config.yaml
n_kv_head: 1
vocab_size: 21992
norm_place: "pre"
bias: "none"
init: "orth"
init_std_qkv: 0.016
init_std_o: 0.0
optimizer: "adamw"
lr: 0.000787
beta2: 0.98
weight_decay: 0.13
lr_head: 0.00275
batch_tokens: [32768, 65536, 98304]
train_tokens: 490700000
MLP neurons of a small language model. Each row is named by its layer, matrix (down: output weights) and neuron, and shows model dimensions 112-367. Each number is 500 + 40 x the weight over its row's rms, rounded and kept within 0 to 999. Numbers have three digits each. A neuron's up and down rows have the sign that makes its largest values positive.
After each neuron's rows, "fires before" lists the tokens most often just after its 100 highest values on Wikipedia text that the model never trained on. A number after a token or word is its count.

L10.down462:508540514514506579524444443506552468465529502494426498543478487489530517454475496466472424451490515422468455497505489530518563463541488497446451470478448494409522454493475542576529496483577559491535469449528547508503540539521494512573514526452516507466546495480495486522464496440526439475508550407505479530528542525557522484500430499475583415493530493461465478510476477439473451483554484477483488547504510543484533486500511449514503416477448474494489524480521501560473526513540509520510485416518530505494487494499488486529528542446447498488474507558427508515522504574456478499531502520576520568528526574456455432473472499492526505567398505460465474536471568479422558505564555480437497531532446500568426588497449495490524462531490545486400406585515437455494460519427478
fires before: "==\n" 39, " ==\n" 20, "==\n\n" 13, " ==\n\n" 8, " and" 4

L13.down593:463482506548518568391571502481529539506509496457480544490430509545511507494455493549540469578422531449524443506464533565469492505559517478523509538542504500471510499465466506456501532544524485476495565541501460454434522546493509496523456518516471485481466555571456596528435529526553454488482444464500567468464447469403406470495508422487530530427487540448512566528453498530513443434512538523473504518558475533502525506509502518475503468499469519463468558607500473501516453484539481504532515536428569454446518529456525449477506423521499463478495492503510548507428527518554461445469447515511518548498528539484500516479460487481471496457525502441512459511529526477463516522507535513526496461442502576466564504504521499532539554527446474567531519520498414488527490463559554
fires before: "1" 27, "2" 16, "9" 13, "0" 5

L13.down1020:529523474541541466501529541462477440435534493546493520545523436497458560493545441474545487520445520458489482554521543471540391530481492564382457464521515492456490521526553434467521474505554471565513451531447467493491522539461556602526401506467460560494458458521477513433453507470494621515547477497625515562553457513439502523559476536502484493480410479565515490468550488527466492612493408465477446553503498455475413516458486387533595478460515573473507542397475521533445509515480522516497507523529547460532499520484453475563482507468535495478546534529482465480499478520533528482572489463490486470520533545496494522434450455515533485487525546499469509573491448479492485492451483522477589559524483509459525525490476532493463523490467510502483509473433441558466513485393515
fires before: "1" 26, "3" 13, "2" 11, "6" 7, "5" 6, "4" 6

L11.down830:478527518504471422427474483465488437534520505449533552516502501523464575496490538497564444498507525475540496439520537494476517501492462403525439427415578541508532566495473517536488528544556512518529408482439483522504499451455550533494494555497490500511522464445500440507559503542573517543493618499525445560462513535517480481517565496492471494477505550493457391496552567474429497491473472522577504453511493490492506512542524462492478500470480447461516513531506540520553525506534543512541555564564521548517458490479491521521435527463465591525479497482447539472451480546448458556458491532472492478532474494562545523438448511542531599496456457495523436508489528450466484520436428513513546442407522446486479474522444479520472443465466471527488552441530509490507487524515489
fires before: " " 47, "1" 12, " |" 5, "3" 5, "2" 4

L6.down570:557513499486513461459501511522501512477462486508475512473536425487471595483464459482567521529459534498512604480460504551505471425522495556473497557446473471491582451431530439530517519553596502535500520547484554565521417430491522476510524493538519561576543539519528490490531512452533532532504479524548465596515465491493528544551453496538488458497423514503555540513490495506510447530515526481484485534453434471559476568425447472503499447535478496523517551500521522493561536529456555445475482525450505496510501518552501470498500445480504511539407555485446482487490508454484488527532542528492562386555591443543501493489498478471527555571478415497492514585408476528444450479540548535514546474582492530527507413543514509452518554469502496435501467479579516569401437499480508
fires before: "1" 36, "0" 25, "2" 9, "4" 6, "3" 5

L7.down582:483508515518470448544542501536509445491504464481525528432454452554429530508500491521473508458500468463512532476530557494510517495473453449485505377454492497531534490488515518486464477524544537557504396474502486537534454487486524521497531485517487546505521477474537545465479491410554443492499490515546528515537460506454526526498502500497522538495533479575503480464555548460446458443465574470414480546424510444483498534528505520484494516527502479463456451461514416522487578476560518444581568489519516588505475498483442527504494537540458505525484480551462507516536513569450544489549541505548491568491529516441475508516518458488428400496524536552524462489505496453542447486510476574407482458401510461473497468595547484545477469493485550533487610505432504494548503533526452
fires before: "1" 29, "0" 14, "2" 11, "7" 5, "3" 4, " and" 4

L11.down728:498483448495448488530543481557550565514424462601511550527550517465395469524466505517523528512560539472496444509550408576505542533490476472510556483462524504532508475490530494530490527423492539471503478464493463549509451528473513504543506469420478560494529535528483520490382436512551520500500494539472526461462498535505508512492422497521598476494544519475487554447578548470448418509512477503530563377527490500459515620556483551491536574460481543496524430513480470552513495527519477481439499576504537519530521497460578533460445547472542547507488514576424507540488506446505562502502486511565524490455431508462575522506462448510491470426559505511547477442523471460462447470488498509454533457462434448438412505449497534491467503457489520580625410527513515498563548546487503
fires before: " " 85, " a" 4

L7.down885:494501530486538547522468492507543522460581520542530540459499523482474459422492545493478533494528506470478540484495529487441419479485507466510484519516418553491414530544505574551488500467594479496516473506588535567464448532508522494518520494559533397480449481537511494403527488579502473469567476491474493476536460467454533448585463489496510468508530445480495453477548510529491498483559503464586488513501585486485506463541575503455509578615542501440538388516443559546464520520509553479460536434494486567470596518482499469476550478511519540471475533543425505512523500512519515611550529463432481479500430546458564458518510416560500458468487453544467458426524519570456533510422523455557453536508477487494464495470548525533503508500518461507506469511523478523447502472491507
fires before: "==\n" 26, " ==\n" 19, " ==\n\n" 7, "0" 6, " and" 4

L11.down490:502486445486522486503469454408481444525519485473564538513424492509460422478534494488470474439524457482556530549461513488540454443466509553494465401525506517394390531480499480520479508552462457552497487537517480486483459527489505488524525489518481587513496485471507497534522511507434509497516482522486494531479487491582487513506454471427498568515500513514459527474496424495511466498551522460447437424500598476590517565419439519528509507467464516504502495481476506426530440482529498516510530469506526488497592497400511515473523552487454477553468533418436551528487499463480489510494529541484471555454488499554455464425492517388559495519426476516531490468485597519465498513515405483553499529641494539513514447456550462496545511487525424438470509417520486487563433466469445
fires before: " |" 41, " |\n" 5, ":" 5, " " 5, " by" 4, " (" 4

L11.down845:496514590496527624487553422493544529541542416469493569465550507485478479457512482523535477538515480466490516543529508460562504434470515546516517550485557517445553463482479545481529447541534506521504476513535494473428439511478477543503491514568543503523465521382475520494483510498529434501539512503529458547474528574522455460457591501525513439509548493548520561524505577500498485478552551487461447480414479563529473557503427500492532510517557478491541473480556506540508504466487496425523503434468432462559467510535508441503559475442514482498478517469586476448533500556464510484513491510464531514486594501523434486539510496464502502518541462501450464480510481429524522528539488522469562471394532567503511485579499484469517523503550559462488521503611414520463552532455507
fires before: "2" 25, " the" 17, "-" 12, "1" 7, "0" 5

L14.down391:495584539496539407555455504516555510477518521495534506476568497546555533505493503543480512416478515386488464512553537497441473446526503450450469402504549463527470485490559402434454449451498531481455425591471510482509578513495458510462522469476499529582451518464518523483472450580491470473486475463498549499477478466434519403475506435519455483525463507495495432551567468512565491521498534459555507567551444508485444461506526419490553490516494525439515463452464485478463504467438466477478495525492477537446478455481435471525480556519509533501477521476423500522490550514505426470479410462477499449486484555533504502445476527495557483539465510451571520549445508557601496483574485559521531503630477486495501533450416423488448462493481455476454464400460514499441508487466486
fires before: "-" 25, "3" 14, "0" 11, "8" 11, "2" 9

L14.down641:587427488496526482506454470509578524512559521460500446549503497502528465538520458411500535505505446508506539483529496503478511530522497491513536488546480484480561488512489469539482493501503453440537509416541568551460462508452470509553569409527476451513460492454462498520493491563474530499488467515429429540448478529462462477468545566439475551550475538516481462425478452478449553531503499523507499522451519458536536489465570446490436408502485525486511402484509496457512506507481489503473533547511548454520534508540498448425543457429517508576530502506532522532438497515571429500527506507494458493518485600464457553465534453536528546590478512524459485452556521525523412524495546461511536496425486458493490534503495455515450552520487496444549446460520509445481435504533471
fires before: "1" 87, "2" 7

L14.down925:500503485499532531506503498459472475482508449522501480470504416475529535433542525489531498572492446497499542464549465567549330478493496531523478501467457508467492531466469497412459513538492516496493507516503520472439484515484524459471407539539555569558530527518558526454511543522534481463532548431548500539509463546496506512475559520551529488477455482475500506578490448522480573499471559567587427542514515436488406488478467475493499527512519532545527461455505485518518487458418439516452498453477536478472524448581482451492465499556588576455530578456529517484452505478509500487534459468478487478521495483448490549495472586518499391484540456484521493544571501489471499550538539565486498484653481492550418470511541459449508465503484490518506492470475469549397485559411466
fires before: "1" 34, "2" 18, "3" 15, "6" 9, "8" 6, "4" 5

L14.down74:509436483496495442479483437519492539487504595403553417537492504484515571480516523504454508533563507505460536474560536470562514400527527511525513487479469487525444482502528448487472553486495494496528525487511534491504564501487470464487396487521541506500490533508572509555503448593435496521483457450512437460426435468505491545492549516545571489431571528435563546457558486512526475526495514523477502507469558494428558473431549466478541563500561589511471502549508487475518523485488514523558448458551427475524471508536450406501516555468536519515528483496511470558494494504471453496531456548481566510543500509472420514502519462448481502548488432468506453512468514469480476476458530481566541556505458521489508558513413506524503481461528541555549534498556479521572426448544513
fires before: "2" 36, "1" 28, "0" 10, " " 5

L14.down886:487544448459566535515543512519547501464423517477547471532493474452560466460555445463548494601493540423496405513501519503462485492479565474512583567503559442469541524462492542431497478564537448523503502513477419493496539437421527513501447479576521519575474501581454441551512424505521436542532478463542543542537459529512518485497513450508477489518448455486466440433522462514501370507484482515521521414531526465489589545507504426479540542517471465522538504583515538459466537539432538578468529528477522508449524486506482424517509494498536480448492489497586530479484496503480538502471536544544454467535486462510501485519502512499473424509565592471492503496586515470441525527543489470530438409524458456532510504558512538492483478469506481492498503500426502503493515483434491
fires before: "0" 47, "2" 43, "1" 6

L9.down227:445512473511452462518428498507507523505450525557490509535504526514433493507436536459498483495538479542541460524516455515467560491570513418514498406538443533500505560481451510552461447515550469516522414540508487492510539499529501520479487501545453522530545516458496531546446529404531493496489519493500491495512575561564485556537491492477560488495572540529450446472554617571494458523504520448429458388475527465540491469526364556528508521494528462495483528578469493497557464492487542498527513580472555502438489407432548602529503582496480530545477516511430513481531494435482571448573536507539557516406437509514510469532464490540497462539456503461547544485494508434513474490479473478500475525530513469445436588535520493556501429534527549477497516466523480571579502578533424
fires before: " " 55, " —" 5

L7.down422:505531552489538499477540506493450472452575534539465524484466463513528584495464450490561425515490529478521520533446543567538485472472470503528424467406522547414480438453442500492479462438526507518533577402536483573509508518488515415473568494511562488513439504533471446424451476508492578487490492493455517573508477484501466538501531508566532525498494486498547478518508503534484487473504477495533520530404529498515476546489541580429459537505501530465462474522522494506570482517586538467475515509452546417515547544479442491531490516471490471536490610461539522474532505557502484515456569408481456472511498474477545480460470560491503520492463513513474415571544547538519513483485584433526489553406538469485574501476430538433489526441543481464416501481536460533555510507427491
fires before: "==\n" 21, "==\n\n" 17, " ==\n" 12, " also" 6, "===\n\n" 6

L11.down966:537521479571551530491466504447519512521521459468463491556480474533553515483527531530466458569588509500443527463485474478368522468482489512513451496478455498399552500480468490462497548497543523523478488492540502569530579493464562463496508503505505450464492502517438461440513463534474518554522487448426573535479528541469440532504463490475469520498498524450492507460464621546527548455519481558489517487509535574476514462484473512464518493510542498415476473472482424528508594474574504526516525519555520498483469517546481520505494507411483425498527474471497558453512495419499510470505508466532544507512436503494481468566566512493457482533522539538533461481490533488467507445583493522541529532493457460446518529489546489461542561546457371543472484595602524462529511541533519
fires before: " " 31, "0" 12, "2" 11, "4" 9, "1" 7

L10.down541:438563399526471542533534503443498472450550399551500475523533577373497461487457456530518486521504511477496474499463530447541469507551420503460542499507447524498502449492504589473509448563490537540559507507518517523509424448530439475447451532532519464516523491473544531501461481485564565469467478496513522555495444511525526530493543524499460496495482441531548440506560479466480419529524508494435563539504483483542565481492475577551495534497540527525498516520481528452454504539483452535438480465480540569514454536527541542499496501543499537473509506535425484520551489522463541483494569500566524472469517485484442539509462547412471441434535497462438559562540434573475562512554564506466504550552423494483510524535551555467428508473456504493456531482449499455488509497512487
fires before: "1" 36, "0" 12, "9" 12, "2" 11, "5" 8, " July" 4

L14.down323:510503447428496476542560452515489537471581508442495536487562568566518503547500534507511452465566537443439547494555479526474580475468513515507553484476487416521499419533482488481488524537451559542471565464553463546489514539464491466543495400584491471516489450447474466443509455469490426506525475467477471466430522490532492451500511479497515508502475480459508489480509514482548565468477538502463488530492561452435539508475489513527495455525481524504468417471531526444476492438540521509501559498536436517447485506520426487506466534426461421571491502482606537492465504522436490502521557474520538558489486486486492490530478523433433431513495473542534439448511470456524435504445571488549552495455481450501515559540457464529584551496514469532502472427539452535522428447506559
fires before: "2" 15, "1" 13, "4" 12, "5" 9, "6" 9, "8" 8

L13.down640:503534497468550560515492561484537509460446548501536485441519475532547495444583491441489419511537566456473479458561496507520505497521485485492548502514484554494529495450456442546542484535488434520510484509462490538526464560528534469486434458529499500441467518548553480517517546484516469488509487550505452552525375532485442507513517571456453454485472482487534430538470515558496435508525470464529508530521596553540473497489505566527481582478481560491470586553518429465532550467513529556497501512427512519496450511529510471421549515553471512466509506515514493460536486533548576531495504535478453608490553485535606497599415514501542551464504458527545498467502487482536518567468410432425449468404496528490491496489466592579512488542473444452546528515422515487456486480445472
fires before: "1" 22, " |" 21, "3" 13, "7" 11, "2" 9, " " 7

L7.down520:524536580491563480448448540516506556463509503555465455556464554460465498536513458503527486522475485469495521499390437518503494524585477504503528521474483582396494516450463501449478469489511525494480458407447570530493445593496429444493526497488541487458462578466532477487527471478493556464507528407515576510535500506458488508599455505510514425516494467483546521501532452519505479506515478454571522562470531508479481505472450503467481467525525534507466593532486477519516506525570430531442493510445530485467523548567536465541573494598519485564487548529504514510517505559503496556531546495468527539489551478496565479556484437471481503543448472510510410467527560510440491530494544470473473556492489514560512508487429483459524512456501519459452472568569459464491480557434520
fires before: "==\n" 25, "==\n\n" 14, " ==\n" 12, " ==\n\n" 9, "===\n\n" 4, " and" 4